{"num_hidden_layers": 12, "hidden_size": 320, "num_attention_heads": 15, "num_key_value_heads": 3, "head_dim": 32, "intermediate_size": 512, "vocab_size": 10574, "hidden_act": "swiglu", "norm": "rmsnorm", "norm_place": "pre", "norm_eps": 1e-05, "positions": "rope", "rope_theta": 10000.0, "rope_fraction": 1.0, "qk_norm": true, "attn_scale": 0.177, "bias": "qkv", "tie_word_embeddings": false, "parallel_block": false, "init": "uniform", "init_std_qkv": 0.037, "init_std_o": 0.0, "init_std_up": 0.037, "init_std_down": 0.0, "optimizer": "adamw", "learning_rate": 0.00184, "beta1": 0.9, "beta2": 0.99, "weight_decay": 0.054, "lr_head": 0.00524, "max_grad_norm": 1.0, "warmup_steps": 559, "schedule": "wsd", "decay_fraction": 1.0, "decay_shape": "cos", "final_lr_fraction": 0.0, "batch_tokens": [32768, 65536], "max_seq_len": 512, "doc_mask": true, "train_tokens": 753300000, "max_steps": 16047, "dataset": "wikipedia_en"}
MLP neurons of a small language model. Each row is named by its layer, matrix (gate and up: input weights) and neuron, and shows model dimensions 160-319. Each number is 500 + 40 x the weight over its row's rms, rounded and kept within 0 to 999. Numbers have three digits each. A neuron's up and down rows have the sign that makes its largest values positive.
A block is one neuron, or neurons of one layer that tend to fire together. After each block is what it responds to, as a language model described it from the Wikipedia text at the highest values.

L3.gate327:475410486477520509479517413492526492475427545505545532504435519538456470505501516462570508466488517446511535554489533483495585486579550510480471462505530487555483520469529468518525499539488491483482562454518562492472425452447415407488495493469543498450515555481491475538554495500491460468526512569433400516496518528463455526571434409430490416442510498506489453506455508497430484503476439501520504465449546456463521485578516542516590560491572506526508566519460537494510534574462458
L3.up327:529569516531584541482530519563509516574509494513539529497541487436502450439469565515538610515500512438460580530512490436445494444539529503524461475459523415509506531494522501559464489481505567487487530494497522496463505470439439500485533407487524484416533546427487511607541520528580504489483451474471477479466517513508473438578421441420515477488460561520511444519512479537495412493477529493498529466490511505474522454453512454534495540487500559558523521444493504497510515510518496
Description: Word and number continuation pieces

L8.gate9:475542442573476498587507443491545495520503536521469455564505479520498513506561510484534488534526478460540499478471518554504511466469526478467488523486548476475470426413555491571490422513542533521566414539514442487440562441520442492555492421510541519469518522448443468535527611547468536518496538518450481475464522525514452449503503492368475436503588503545541490519468507529512478526502495480495537446515528538498546523548453522445474481481527515505539510467439515477453445499463457
L8.up9:475543486504503463496541486480510505547559484479444573469506532414486561498534479510555467534458588503606538503548528491504498514551524512552478447469540447552421483497493550554474442443530570466483537484558482506493537480539466466437501469472478587484521509414497538581541543450527473559533511503538467427476519549422441506473486472470513488438482524553477522485518467464497466594465501586417421477505473473492515510448571547548551514523586433492446499517436474543503491471537469
L8.gate42:588452502507497481506539510410467491536482459446420488472553496466500554478526510505474460543503506478413526541509548534439520552498454472533539417505493509533520463522475444482516534539534490493501504531482540495551481365467444550542433463542531475513461441481445532445481546511497487529536532465548495508535518548487493464494479463463486440423472553497527508513462570493498493581480495445451456615587537506457545522431413492470530505500523521550466551525530467447502521529428552
L8.up42:483528575535483501485542467524475526477522493493393500457520412485497561497547468521496571424567514561566499493459460505489474497444491501497514411509444479538515489538469509475534421435534482456520355534509535560513560501479488543563502498456513482452513528521486521582484493504485540544499492571459496541509511523560412449484563549458485531446520541526517463363486593518503427506559455501512419481507485547477465512519467538450523463502470514477526537491441511511497425509493471
L8.gate69:527473532512543518530483554446524490427498482544518519467548368540489554508479470502516458459483465592514503487511488531530490457547467533433510579500494492490508516505545476538497518523500489486516526444489518439444566453455450490529518372426456485439516491440467452454450467455494543520438497508498537463507548560419430512444456412447490512475536453531500428485476526479429495475584456561487444580436450497451507587512492501500461542479535530494512524511479509525528525475531513
L8.up69:495539522532457495407543481454514516457536505439427416471415442481498528551433493529459515515475526595535499578448547390513546515469490477451520426469545481519532452474496556506505460523530447476530479480477592526553535542495461485504497468522518485507527577509515428472552488552471528521512534507480537543530601480455566497504496529454494533518491452524508495484496467466534459549490538490505457452476531535470467441578487491467609481396524455468510490524521511509578462553479487
L8.gate125:481543467525435492552505432476439515476495429578433508484462460420451577488467515522441517475515517505509488491527547487499476487525503466535473498556560451570489557534526460534492474574439432429431561480495493471525492554473578523550503450546546472501513457428454469430499499509492463567523508529482465529536420530508524458475490515493531500472485512457515532448473469445575468515556505491458530523448575485496525435589508559451460522568503513542513508544483519517493449474540487
L8.up125:485504457537503592467505527478475507463482564503502469482540594453444531466477530524546514488453551512533504486527570427528474514478436479489534482592435437496497603499552531503497456524520482437490576492504492522605569478468524529499594451514491575519471508523532456539431453461500512500527509466525485492493534475490469436550476524501480504509523497510433520472510477474533407472518492492410469548482511560476515504435543519504450511514546475534437521483593514453523486517510503
L8.gate202:477561509461491551554411508490481501507516499485470529537437515498535564515542459444489527566518451512543411457528544559529507439574508486556619488527548517554503420476536517532498449584552476447497509446471485476446567483530580496481469534510506555481510508464539457484498538539535502539456514571529606495459520562465475472485479515426541511465507517472529463389517550487540476604551543520493448469499517487478480574486585474531536485472449509487465441448548479496489531469408532
L8.up202:483490562506468483500485554523449538516549479553585439501442488505555515499545470492439443540524509528542505497464517499504475480516477560495526505501467498466508353508512468509494521459506497460551455568509507424504541438544439491483446532508515542493460530477518556472476482456496494458515613591493497601451510565493467477472547536457533483467456483476444476471480518504510468497605470521521508482490534562430547542431577428471543522488476452487442528523493548513513500450540537
L8.gate216:520525494550574513500501602509502501403518475568501522489487486465507509470522502559500539492492529423501568506536560505559564523566502484471478555539530476520563573494551503508448448538578515407497454468492500469504571499447562534503534503514448467471499525490559490550445539486524507488492472573518541447503450556562489515534491490499515471513500510440530541384514522499518501509516461517464523524424490493495535394470501485488509523528499469513550489549542530499497509484473460
L8.up216:526572557502471486589543547477577553474586545509440497535533472475472467497484412522501497474483449571452543478488536490475482528525562454501517450477531488488443434508457498503484564516529468502502557518475529532497429433508416467478495523529521476495469496507479436518543527505533437458490549510605489430491522499475498476472502572533556476464503518500441526466483535500522448460538471542514529474498496456467479457527495434492479501469520422612377506457448556476609519473468498
L8.gate224:510526515517484542581460549426500528507504475493496502509491542476549490504467492547560516465472501607527549466513501469460429493451512494467506552519584485526483541572492510480527438565533568515550488489483498519492552528479492499459523494544515466554543493478494461503474507505524466534463531409437525549493453532515466482507492473448538446423581468511511558415639546463485470421468526549496511557498525476503472502504513495549452485434535465498489465566472591529418582467422431
L8.up224:547450570490462519432476480423515471539533483486470473446577493477499444531457511490549498471447481605541517480517521494567535565480538548530493517494507528522442496374501511510483506507502570513465465460524467523449434540537431575528486557481514473506457483510511497463468558468480544485513498537435386531442515492474497543424477526481495415511579515532447480542563480492576515475512420545537574542477537559478501498472509562431505499536483553463537530559454512484518522495500535
L8.gate243:525522438475530500610497507482428523507546555473471530551397567511479564561554494438548530509511483523504523493488478438508518511430453493589501505531468452522524505482455497509496498448428510496490517549484450511443553454475524540484586445544485536506460526487499471540507525441541455484528480449449558521481437533482525474536471469390483560512503413515447498471519521491521510570450480428465529481579491467489493553485509504457545516493491514463516506536494527497543554382519508
L8.up243:534492568401493507512592558400545508464533464466495481469518496550452491468476479506487486595500474452507478492450537451497504464522460498554601452513541517585503459512470539538517469473486539496547451433472470518509474457490480535460518479541528444448447485545521486550479519477451485474457513475513539504512519474452460485530438461418364501488488441567460462526514583585488515537560530522465466440504434524527481498448571413449424498481473521456575535471453509517471486457420527
L8.gate255:501483500504553493548504454496511511568499497493515535498450419490464448538526499450542474495529444484573438582475525441470459476472531554512498463486530444510553516441532509450475518526467493524520477562543564441540529458478506525556560492492471535536561555474553507510500498508513518467485481528523430444514560518518480519471519427472504517531520480512523486503514546515537565515498492489523553429537557531513430527421446442473501531480538463455571508502438491486512557493491564
L8.up255:486472482509518516490453592421512567503516460473437464555488558534455526510474544535504493523412574515466418499534460552504541462467524489488551444532516501578458488510457518461464515480460622490485457524539451509487562549560490540502432508486491489530512495490473499494498447494419539469476461467503413543432572481450497486483482531486473534476495478494473515544471537457545526449527515492509437543509566530496485507453532470522579535468482482441494466518505564498587490487481502
L8.gate302:468542463534464511579468514499466460512518535467440419519443515471518501533449470430454506555524597434543525457448546532473488481502561490558543481490518413489507533545570510552484435472637508443559476503468506543460504537526497457484527490536494537539522434476480498520549419449473546499479520543558445538506531427501468396483451446472554517540573519482479504465505505464547486558476453501446519470508486503544527535456480474487478454553437503510478568502564478501510459452476490
L8.up302:466530494476456452453549478503527425436522508539462506555475543524429487520494496450495503519517490509531433457516502539507523531507505526524495507522488504496524416507491485593537459457485489429550524487519575539468510453546480454409550432534491493519535500513440444513489495495500561563530594575473542438525483451498476498553500502527443501450548500553490522491524478559553518549527541557491498536429490513535491522500505584512552463505508575433514544504448500495567466543505516
L8.gate331:546428462511496576558468502482520473469561512543494607508474529485485489457472455493579518529579495454461528552459417488502482581533455584517475479515524497481532564526593547581460569481504545489556592512465461503500498500486477492458494508438503544436543474481540497551519450554522474448498511461461540516530457494474443499587529461493492435428465528461463468515508582605480447425479461553519556515457445445463514427545539507520558537511531488548470558447523513514486559559451457
L8.up331:487519514514475434510590479468410442489503477465485500511485480444493501465582465491518553504539553539512518460429543457457523473553506485544445471531498592510503501447559549534512431481543542490474574432491513490454434567554556493469483476432551462540513525487473533489515549518504502563426535427513471492436528473552438474489506535496520518486496498490534538498467480568537467465521452517502488512504547493525507495514473503413461419497515581471498527483411495520481483473506539
L8.gate352:542467524513526506510428601549478397529598492534507530502539446455484442551506517464458491511511499540489513502501510457415507468501511499472470504518556473438443520456496457545524499501526572513478480516480513538572440503494553508573474493527525521520537468452466432503511562568461450491502503483555538460516446469483560538520483517506541469509487548517522510522500446541552508482559448543507477472423524496408544587529475505501495504495506562546569434431450523479508458483546478
L8.up352:476486550448527512439530548522507571462496467497509530592492534572450477488563574505497550458548544459458577477463520435497518511486501486513525525502443519558503540509489503508543450522514600498605506512509448499449498521499408433486486389546509513439459516491568504608493530474583537496451495481514530493459470468486499457476509478468543444539482541535512508490524398564588526439499539578456502480530471511464483568428524545533493474528509517508504484523484528506510514518501542
L8.gate377:560449472499506478490487480464474440525540527431496387479514468506438497505561515521525479514527564518477579476471496504473508470473433483522471487482454434465519509497470446490536487523538476476438535476517464491419504466446516535533547468521517472504413561480494481524466557530496489480534473558447512493447503548495504461535416494485533479390473432503434520504472557496501491528497519498484461520510544527502529505526469499502562508537531467537575501427481515503464489467473457
L8.up377:538492488497506485472549538536462434479519412483531523540500484567411473486525584534538599510474522458465516538482544439517529560490488518558534523551487508571543439469572507541494477476405576488529503497487464508500514505536507596513528529497505554471519515485468546533547557514437558508508580432498477538464526486515536478461412539517551460499503492440518479380454525519457383508504476493500510496494547494481502503511543563500549505480480517535537490457581542476495433510558448
L8.gate404:414517507485508530494506522520519560546564442460471515526548480510519531505495520569390506533521456469498575545517535469454516490545519552494468412473524488417505510422529584467504497433550532526570513470486548531530583491421474541523549456536528454476492468502533538515558569512400567444485500495514507467434534568520483451487438488546470551555533513536534498555505516527485534525503594507513510461472522515483454596490432541497520428498547529460502503539525524485562490494448530
L8.up404:518466472508539574525500476473504607505546475470488542473473466497444488491569486554533448535554456486510453501501542492466434491526498518540514472528515498532467502465488476447419560502459571506511519550428516509608470494493430513619528454493465498568546471473517426440541535455525467439538493487526461554457487524492539527541474533539492501527581534527564507434578572480498509549528498391495584525479617559434476568396447501554531464513470425541524488528510499488534441469499528
L8.gate424:448475516485544538496470523521469542457487506494525501472414494455492544493488522492536451499432504567439507434553489526433447559558497457516526516483520550478476484451562472498475532460434590504457510567449463475463514470420575512480430497471521471507468494463577547461450545505455551525494560495501480543594479483530465504491465501550481533452503492501580471511443518492485460466499518580431517534473523495491540545517520517429454525528513456500419554484474420515498471474562541
L8.up424:470474489489551526518491522548480442575498535508495479566524509503492563492557550424565493503556509547513469453513508415556473492517514516487525463491480483476552552443584430529496480484493449519520557464446491516519536549499532514497430448422449610464548488471557500452496513536484508531567502424535548539525496438557479514530454488457518527525443424450506488525504546558548511534499458549516483536464371481581472493481443503425484518463529506504508522555534524493481477456518501
L8.gate426:419538529509476495511516501450539477518549538473501547487518532471475500452534533459501552524545551453530579520464536461530510543604495542573527492514536499543461480489517524495465470490482532455491503470525416493477475489495479558538572501529516504467502541425466460549526550502494477465452523541502552504466441498418446492540509463498460548483468491473486557394511543492499511477441541532547531459507505427470487549507492575435536492528547471509485556511459545487490494563464495
L8.up426:480502466536500497597484503461512527439463505434475408479433438413520501447530480453507525533470491507564520514488496471490579517493516422475485443514550549521464514458496506534501560538496543544475547457535470441431515476524464505510498449457465533529580555477480485444493508497558448530481477487517474562550531486476533531521450495499540472457505536569526446530535549486510500498438475543491490490540451485462483485496440472540526507478507580595503545398562413549429490540516421
Description: Before named institution or event

L8.gate14:579537526538539509482475579473527490548505508558496485418509455449465472432477461528538427519523494477511496510452539407513545417517461614458541483448430484534497548473443553530404511505568411520511492414480509467488482426514438523569499506430471512472512475468498500517450456541432522470468478521466437430473484471477433454487479432462476477496439485513498524477487500538457445512457499474530467500449480476489510481595486479468493408490556457547529492556476488513557525487517485
L8.up14:516516492533496506498504534516444448584511467464477493481404508469562508505494429474523542473468519571474504527507483480528447470364524464516478504464433462483516580565521559456517525496554453589456543507529438554511457464518499512511464443512526451561507563536501457458497485519572479463540429467488482482442451456538528561432488515472485549475486446480603504527509442506508447468484440491592457480497510518442535530485546522546461543477513499400477451558511471504480529582479467
L8.gate28:538514504438521484555564508447535482491559557465504500510501495495427502469462487509557506542496508544534506493520426484528544448525492488490528476496571399512438569494492494515526474560560508474493564453493491589471485518442533499539507484506462418501522500440520520552485509516502448504505525503468557461481486462512545527488522465508539534483474494475459550465483508512493411406456527467558558501532528459517477454479471400498505521484417506464371548491503491495532449425522521
L8.up28:520524505507561520481508455427576440481489523530456492492524453478541504495482501554526475467428552463492535536533535529606582609477453557487504526488427513464479491510488576518567473438516463438506490469549437544477452453509494452434441463503457513571502549490450539489551486434528533548505540550567545506504431540548502555548470510504579450446476521497480543484485428493478459438458426559587483505474473489443535499510503499457506537527537501504499480590503576510553518567566528
L8.gate92:523455501534486528511430454459494521513547490449465530543471534460577476474532469462563472525542491545488504470528507499477497474479491560457430482485539457520477421472513638441496494417477441536496534506439454527542527502504515574527478538553508433569417470458497479470458402562525436505489572486417521433511496495446455461520497516422438531508448538434495473450399438517536516432538482467503496521501503529545477471510570532474506494483439545518505524509508543487592526476474561
L8.up92:522526416574462480561500537477515582474438495522516492535482485482506516485489495418467458531521585485518478430459494509565478460452488500497538423560554506550478498446528504555414530557446474617537543502513496571530498460449535480493505454488466530481568475467518494460489485483510411536518530455566547521479465459499421500481478524505557476489515494557396473514540527511467479503545434457492467467554546497544549480545468499484501514514451464482487454430498518478529558546576502
L8.gate94:579455433485502479470497453463572496513514449535558545491505530559482549459471511504521486414421472502435517578497482528541513499524512515470440544486478495493527583554568541588484495537494485438475540470405489554526536534557506481422575498504499546458489554469541458443473475477568452524465480543483553543560546504495487489541458472472495435450508542479476513487466494501511510471431499514566474545566488447411438477515503546538448455490575423505503423487514500525481604463449462
L8.up94:565428534450498536472477548495571437458434422535552519486506455418503549585500524462490455501486508433487527519455470456493556437583455493569529453471556513421485475517528556468471481549497449530446542585502452487493518445503517511474479493543587520439501454570538511541464535444476545500542440471547511541536647524475549515495487386523459504459517586498539529489493506482501507510564520515500474466519386575538518536530498474481522440456481508540531485496453475498462491455479492
L8.gate122:490497576458488473476420489466497502428544507507536520439462485467509465490565440537486438471556385451509545495498457481482618500505551486471537566503476478493469530487494550528461504477486530544495519485490466560487469505455550512518490495457506451525542495378514495405510480540532553477465550501518490440469434490527489421442522458448530517490435451463500513542443513508421436522445442446465475487527508474464587453498563420461458458494527537465499434506515510492475466447483483
L8.up122:499510490505526453599487518530560533514546470518528540497489491385485434426439462456545498470500510486480471531523463462538570541517549513487538547461505551513548483450480500481519498459530498509477519513469537527485534496509540403454531544488477475530473497521494464461476479553532493553541450545502525535544461552503475465524518509494494571496564513513506541536581513522562499454484538490481526562405545455479502526496508526454470526479575497479521524555510504520541506492452513
L8.gate208:580495515576540444472483519518500463530517493465496487531534482539481490449566524532521474500479475515468505480538529454494573537518539593468515546519523502489503504514516463472533518501550475499479475434501515521492582515510515471518511554492502575505488444416458476441451500502513519521512486510466475528466539554462451451579483459473494498496497533522460488590502448455502511461534541513533450482528524464542520459613525622499432527468528480558515481489514477483528570448434573
L8.up208:465484458552494543467553523557508515494555526572531480488541523547448498503532518477549437553567433524558508456497462549487471502471480467446528500488429548486506516518527502471587472469504462577489468512492408535424511466558462510590501440449541528462485477517534501577460498465587517541514556479478478465525557546511506422470529495519474569538488532499460492461535471461448507551460486507516563470575495512507483500512512523489529500569498446567497518437530406515575482526506446
L8.gate209:504524539528533440476515535421535469563520544471549529532526495574446463492515402536509503428477442454479512471476467467543484426488523546469474504471470463561495507486449536467524395512519485529471458422514476608466534479409396544557510465484538421534523590441547534456438501502560446567458531457453458433459442482594445500509564480446455527482476545455521453484498457495507493469479514479440465518560479545493546527488457467469568558480504452508562467582469503496510501486532531
L8.up209:543418511469515437466506443490502469572437461482479557509499513467458485507459542493555436500535497488540493450449451511517492448560522516578529516526484548521546534462498544492532465525569449430503440537406528476506552520488464503519509429486540471544505530514519533530507495509502497561470485460526469494480431536536471519547530453454492514506470523396500485477470500557516485490506532458446472522563476449496587493521431554438498555424497510541527458488457536507516458548450413
L8.gate215:557507490459517434472454559497493511464558528482540497529442513489502513523486497522486441492438523511579431458548502483516520488449551527477467541516466539544536564554469518534453575515506483481492497488493502512548417486519478563500500465444519550543451480536484502461541465445543464471450462527504472509511508482511535561613494486437519514449483544600411447581471474501559577517550520479486355514524567519498419537566426511535493512471521475506532404507420468486573452534421560
L8.up215:531517442532489486490502531528524481498496512504527463529532480559526466494550514540528455532554585447549498505455460421520580507545575541496499483519459532500503485528463536406532601515513515452425502582464510511513477423483547549499519598482508505527522384560527535501548530500444484508481468534443416496447541467502515421507484486498545493608447465492428458525426541515457552554472522468453447529503468473497564524506558492471450540458496484522533480457486523521546494491535466
L8.gate291:508570488474464431542502479436520519464425504480533463491552514463530541452495506463587484500490518432439503488484463440498560466451572482490542500464536482470444579493425568487461474463484496538544530502483480459535485383453489544544435529533568460491547464468526508501446499538501502536511587503550510559506434556470471542507560526466476481437484517443559553523520438544498543411526457511515553529495475457481512498539448540576542511435450537524498488459483527505528526457525494
L8.up291:487450539480427412476520517581524466527589475483437471513489504468478503444495472456479414533520552450531466421515546443473470538557544616446499524459551513519427462470486503433528523463449420505492493513492447500524495523496485457499531517536508448513500542527514587507477444488405519462456540365459547439477489426493460472532520479488458455462503555512515563516510475501517438493475535483467492496534483559524559401485473585505481534494565518540547535509544579472553489510513529
L8.gate325:555545487451501539531477517439530457486447486558537537455490418508420509466503498550534469512474456478533511538493503512511516465574517488574460505513555486549488520440551516505527507553533500456457457454480519450440491486481547480509476466536502436494477549496577471474510497440541512507439429519592512499499414545540431524521390520492461552483474470497503501540527497529503443503514448513511514571485465477427475484520497442462546461522573483509498505452454438515551505523485532
L8.up325:519519496436490531530547533470502503523530473504499472491468470535516494489466514472480470451496570476427457543465518366481495502530557442415428563438558463450492470489455485472428489475456443547536535452533466542520530523571485473427451507465562472479498522465458506460451618494524493433530473530522471471568487447539478526470507491496522501518527421441445659476515487416477470486448448538475535589463528486571515462544446471485473510567551562544546457535487480465477415514560489
L8.gate347:541495455554470532477550534534587480439578452501454527514515420515512511480501510535501486518488506483520485496483583483499509539478546547497437461430482562533538459479468507517513499490425458490519447511480460524486587493545537521538471558526522445516494448450525458442449461511470486453523404455483438463477517498471473544498515522493479541518513586516465531542435418537481528499603502503530434492469490554542441478452426523479547518534469486496528508486518492488533475519402520
L8.up347:471499471594528546501532545423526586556442520535491571590514496458483506522532574507452462578479571507557468469511539474560432517568470638544470503515484453574527490509512465496495475505479468497532556484519507480564493489538446494478594465494472488531473500483511567538436433481516447499442515495454449502415497527451499504533555565469455503515454516523515548539499473507621454519448508572552502504522524467533421478446523527464466422525468511500480500483461503478521596515524486
L8.gate365:470481516501493426482486537473534522542581486591474528546438472513502442527537511519483563495510451479500478444588492514513577499536501490488557503465480429502491415575468537527569483545534484479487506556527459509499501510483479553488580486546539479528444552489542552482490534486575523507482530490450522536586488484517512446485448474490464567457512511497483505473494511459497594485505531354507510514486495463500460552553488598472501511495575457514462566444490507483421484482495480
L8.up365:509490542495486478486517499493430452486499485519466461517475473471541509535519523489492494466478468554498524534453433507438538476558465528456451537496453558494426470429512478503536509476538502508536495463454497504494474432504436422487504499458387492560541520494541560466511464546525510523492503443497483460585552612522476476498525451539542546483504472571467579403515506463510495505514516521462452489518491525563536516544509465495532463517536554530454562510452540509470453516475415
L8.gate375:586481568547551591507476482477517472450553531481496540446499535478539431497535512529515532508444425555492522498463513540579485524526540538499494509513492469498484491411455463572483532506515448515524533415427434522514588432492537532585466436553491548617547486513523481490454558510561563548449540469527462468623497549439533562502500491460449468526467505545395518469472488555506550405502441510436534532522472469483501492557447529513524467469498514462502471496534478489487500526525509
L8.up375:488465588574459521543503476441462454448470614525497454464473433560515478493480520454526558456487465468449452483566552484524538537480505477465576529496490438461530464548485496527536556483497472500475459414509502514484442464568545425465462506516527527521566453491449512433489570473520439504493504500496435515501480553503547525560486430560505454483504543471496511512505493459482528465525476458525503514503489491431530549498543531490558506532489485526531393454543480512470498507581447
L8.gate401:573590518447522504493475523437527549507440496485504480472498485541459476482537494506523473497489494481479434449489566531526512480462544504537513559533468487426573484463481489479449580524469517492543496497558444599499504512511482565462465508440508456525568416570523469522540510461503519475491493568518444553551456488450492525568559498443468491504475416481529553547522488547439519576479506467487377567520514531491455557471450561478553500463474511483533475469459501486497463499449459
L8.up401:483502611475484481454523456493532535477609469515537562523509454443540541414493518541505475472460426551475475481438443500503500475499506531520479469446480482593498480501454485497485439440581470551470514486508468505465507436541483525481468525452543518492408501497499490468445481484520454485550469464541458467486451497559479447455489449508460529519495532501440456456435543539533521440523485441508480495579478468510427522512507514450569502474584493559467430469444516511529560516533513
L8.gate457:571464517483541461503483509480477494492499488486498566470527439508504450444503500543470414429492473475520503466446549480541605543534550502490473461513485526526466576445454544506558482545506416546511497498462476443495479489502496484491433559466486444520513578543504498379412492567567530426518483481544548527537484497540417604499479526508388514458548530482510526473494490421555481479527540476502525528551435552463475515546438506401495508569597528499541489523415537505529466494511540
L8.up457:454508503551557466492426508498502565557516533498477479518514517511450536560497513556485491497492468499519501462460473556420585516468509528506426505522428505545507503509497522550579552504505541493506495456437446574575485500486510457431578479527561482506508494475508516534478511520502434446414467468491461630489452438476468526538482504471474480460524555490494520529535489632562501504413450499530483491497453436547541504517542519468562581468454417486525424506452452484469518439523514
L8.gate468:529465464497499475470424533530496448479508562547409487408490482490542461504527486449527454515535487493520515538525541524535545522512614582441461479405486498495504482459443462554487527501547490526485484458467455489519524535528533478581460448532549502560424529475492488407445421547461524541530508539446516546551592552454525520572513539522497542459537514520543467461500519478525466395503506569512472496500552544506507483485463538450457438512472454424469465554462515500503446548449474
L8.up468:459483478545455440522451489523436463511504522458527512454516436559402518497471546542522483527464501483473488521476483452611546519521508587461506561398508546558532557606452501469509471438421538571415481497486434518493473457451496539500529518486521405444501491506562450461480446561558482502505535475514511533505489510546548511571443484476498511469491521490512530463433517521559524541498555492498467454491566553574466456420552502474477479476455441521485538513470483511489518489516502
Description: Predicate-introducing words

L9.gate85:530493561486523559539508487451431491482516403513509493458522472511501576421491501490461528439512556493432505456503508515525513489540543528557480489547486473447519416459489561493500411475539539495485469541507507516459564570514481546519445491499545535506479525504473488516465558501490527495486483525539531562480463521552461545493482552430437497500574520543543547426596540431534485469443495446418553542508491548477574532485519472498497514476542440453548542477515513499476550505471495
L9.up85:472515455486554466507468434518530484467528499521450490511573396539471498457465496477501577483497461528503584527520548430493452490505485471495521565482500525500523599549465535522457490517467548514604474398478448494525481592508505453505439513618513462535508526504561470510477544538551446386488454525534465454518543515501488538546552544464464505497553443481443544553556493522552551580465520484498531482477501523513555449558438433486526470513499442534513511423573492509527496442519490
L9.gate97:537541448499498524586512563509476524541549460500483510558431502497542466541562455436526484506520536513480479512468527479488465499504539476528502464475538442477509532535492501529476455570501496503556475474480509516514549440505516462499469436563456498515470461488532540527475577472533521512522550538527502520525545458493498473498540500465589563473444495520485509421440448501526467567466588512566445378541509539450540536483551504516529547437515513565516433507479449496489467466474544
L9.up97:499520531524544488471520513520490457446504455543490436495543510487511499444518483489513553504551500528535543423519549526499517441556488499476570522533597561467443449420543563544585485498518519519582437449551447518456548560497513478534563499504471508563529508482538495559568578525490564532472528499535491531462431488491467518532467441508481489494500480430561549500598540577502507485536469531494490561479501545472530432497463584481493507500476477490429505484456562502492485446467497
L9.gate118:448500486489511501473427575525546538464534497478480498524556521482584470451524550504487447523473529531613504477487528551470496553491487518503531539498467522438454526519519587450491470457478517464494529400490486514522504489441534499506491491457455543473548495494526514508466510475551483500521497496453553463487426476497465482475533503508536468523501509534438500433597419525509440522460495590455487451430431445487471447507514433473581450486531512504542498496482552517505546486474413
L9.up118:566545449478457503480465526506502508512427490428495446480531424450507482472504453458473421462549511499557524509481500451456570486546555446518535476580463521565534503492645507523487533485519479469533495445516481498453463448485505424492432508433496454454563501508513471514531567449438590445474416541502375519468459478539473413494524452428531583494466449546520508461495485427509529512513522440444496455489445532506509459554475467443505480469550451557444519524451457511468491439493494
L9.gate131:522497520438486485505573545551490519524529415458465531461532512458492488403482495540470426523510498521415513439452446484504518485520469482528440461502516517545549494455528509478466439484501471466572523499538410496496539507513492533467455484444476519449416540460545504555514466534506568560521520485571535495494431505473510407454495438500491586458485501449545558409483531490388460538534482499493450510542513484511489562465473480483529565492548496471518457464554531520544508506425518
L9.up131:478430444498455546500537521542505492485545469458399474497516467542486542489459522457486412538476560550524508545522556410570526365487552511502547558461577502478494587485552511555427498504531574493525488482505485507494483499487481539459502503529571594487491419454505485484473478444447547470469481517556409537480489491514445505500550527456474484514415502515512497457534486487506438494479513525433509513452467493559529517525497525478455462470531458548555447527499504522548539534506530
Description: Period in U.S